Weights of a small GPT-style language model, trained from scratch on English Wikipedia: normalized queries and keys, 6872 steps.
MLP neurons of a small language model. Each row is named by its layer, matrix (up: input weights) and neuron, and shows model dimensions 16-79. Each number is 200 + 40 x the weight over its row's rms, rounded and kept within 0 to 999.
After each neuron's rows, "fires on" lists the tokens most often at its 100 highest values on Wikipedia text that the model never trained on.

L6.up1079,55,178,147,209,231,183,199,141,180,182,122,190,159,214,231,235,103,166,145,220,176,187,231,242,175,213,201,177,105,194,191,231,220,133,231,275,210,229,196,230,230,217,170,165,219,211,218,192,174,170,236,211,236,252,204,202,245,219,212,187,180,175,166,134
fires on: " pro", " repe", " su", " prec", " ad", " ca"

L6.up2246,241,229,195,214,194,202,232,190,228,241,192,227,242,209,245,198,231,164,182,202,302,214,210,168,205,272,128,210,233,191,187,258,211,246,206,191,154,180,189,208,193,180,295,257,213,271,189,210,172,241,225,160,239,231,212,166,214,154,228,188,207,203,171,197
fires on: " Har", " ca", " pro", " ad", " prop", " prec"

L6.up1502,212,187,262,246,178,119,245,200,168,193,218,201,195,193,158,141,317,257,263,231,221,153,197,166,251,157,225,192,192,169,162,216,253,259,285,170,130,234,162,219,176,246,209,227,245,179,176,157,176,199,185,271,199,179,225,223,184,209,229,217,217,189,111,170
fires on: " ad", " pro", " repe", " prec", " Har", " ca"

L6.up2283,221,149,198,184,161,223,271,240,155,156,131,221,196,220,211,179,219,203,265,231,177,177,231,166,181,122,285,195,279,162,178,210,188,189,212,220,203,208,172,205,200,209,220,243,263,173,239,162,257,260,160,230,151,158,201,213,192,208,248,246,228,259,150,223
fires on: " ca", " Mo", " ad", " Ad", " prec"

L6.up1510,318,281,238,202,165,217,168,271,215,138,202,233,239,240,269,220,174,228,140,177,223,199,223,251,208,242,254,251,160,206,232,191,283,295,286,184,249,163,197,219,252,242,268,202,141,200,206,160,217,244,197,238,232,214,196,195,205,257,173,204,169,180,155,201
fires on: ":", ";", "s", ".", ",", "se"

L6.up1943,212,208,182,229,208,230,184,258,178,185,177,209,256,222,146,191,178,189,227,187,240,213,219,226,168,215,170,151,178,181,219,166,116,159,157,149,101,207,152,217,186,266,201,239,210,178,108,164,169,217,186,258,189,106,194,165,219,229,195,212,320,170,179,187
fires on: " Har", " pro", " repe", " ca", " prec", " ad"

L6.up2457,240,163,277,194,200,180,304,166,210,171,151,193,163,224,197,260,199,274,247,229,170,139,193,201,261,143,231,169,192,191,124,279,174,211,165,205,146,162,166,233,276,205,156,198,183,169,238,211,245,199,98,196,190,174,198,176,220,217,256,147,163,223,130,169
fires on: " Har", " pro", " ad", " ca", " prec", " pres"

L6.up1636,216,171,231,292,210,222,182,194,194,216,204,180,206,270,185,207,240,216,218,233,167,125,148,219,179,238,257,185,191,188,210,140,166,138,252,303,199,245,206,232,233,197,155,202,234,123,251,276,158,181,185,137,243,238,219,168,181,212,177,164,208,218,159,248
fires on: " Har", " pro", " ca", " ad", " prec", " pres"

L6.up508,124,140,211,243,171,235,181,235,218,195,161,226,140,144,224,230,251,208,204,163,155,247,174,257,152,240,244,244,180,209,246,201,207,177,226,219,208,188,185,182,218,183,155,200,186,215,133,185,157,260,173,282,189,228,193,161,224,162,210,93,266,196,134,190
fires on: " Tom", " br", " repe", " opp", " dis", " su"

L6.up2207,189,229,160,205,151,192,162,267,195,192,206,216,229,184,235,214,247,210,182,254,220,222,216,151,202,265,180,155,202,228,261,214,213,281,216,206,196,194,204,176,198,194,260,265,231,214,227,130,260,235,210,223,199,206,163,237,230,212,239,197,165,191,230,184
fires on: "–", "se", "/", "na", "ing", ";"

L6.up1324,177,186,185,184,164,200,168,260,139,222,197,164,203,214,223,226,251,168,163,176,256,189,260,234,210,231,251,196,121,217,222,172,175,216,196,205,277,215,169,253,191,205,113,197,138,191,139,157,178,258,190,211,167,230,164,218,186,198,187,175,260,188,190,234
fires on: " dis", " red", " repe", " rep", " opp", " Des"

L6.up1807,217,242,155,186,171,187,189,258,185,163,143,205,258,221,218,188,150,160,200,177,319,209,223,209,152,213,161,166,186,209,186,180,205,259,233,191,183,197,179,186,197,199,309,319,213,225,213,192,156,161,247,187,149,126,188,151,215,232,245,115,284,239,234,253
fires on: " Har", " repe", " pro", " ca", " prec", " Box"

L6.up1167,231,175,251,214,186,205,189,182,203,177,226,184,197,224,178,209,184,296,214,279,181,209,193,225,128,266,178,171,173,163,267,187,223,215,272,171,231,257,147,246,247,180,266,271,209,201,193,219,271,174,181,199,149,213,215,167,182,216,236,223,265,130,250,134
fires on: " Har", " pro", " ad", " prec", " repe", " ca"

L6.up2168,201,175,142,149,200,194,200,147,155,223,286,119,199,200,244,290,182,201,177,205,194,210,183,264,139,238,168,165,217,184,239,178,198,250,225,204,219,250,140,237,244,152,173,172,213,245,146,259,248,206,152,221,190,252,177,105,192,217,211,268,195,183,224,135
fires on: " pro", " ad", " Har", "pro", " prec", " ca"

L6.up1845,225,196,229,225,218,232,176,186,165,250,252,197,216,207,221,204,250,275,217,246,260,242,191,283,231,209,253,190,136,186,198,188,124,238,181,124,277,200,122,225,233,162,163,196,212,143,204,181,222,168,132,163,203,258,179,211,213,261,169,164,121,168,242,197
fires on: " dis", " opp", " prec", " pro", " br", " Rev"

L6.up721,109,224,181,211,245,265,151,154,233,172,201,141,242,239,230,211,169,249,171,265,182,196,183,269,191,323,165,166,252,187,249,205,188,225,273,219,185,223,255,254,258,227,194,200,151,167,160,189,163,132,169,171,251,289,194,163,150,239,203,192,232,236,178,164
fires on: " Har", " pro", " prec", " ca", " prop", " ad"

L6.up494,178,175,169,174,162,163,258,229,203,278,151,184,233,186,250,180,194,236,253,147,247,145,242,195,182,195,220,219,264,223,217,259,189,190,252,184,269,179,172,90,237,244,228,213,204,233,263,235,233,179,234,219,145,232,186,191,159,135,185,252,247,215,109,244
fires on: " pro", " ad", " prem", " prec", " Har", " ca"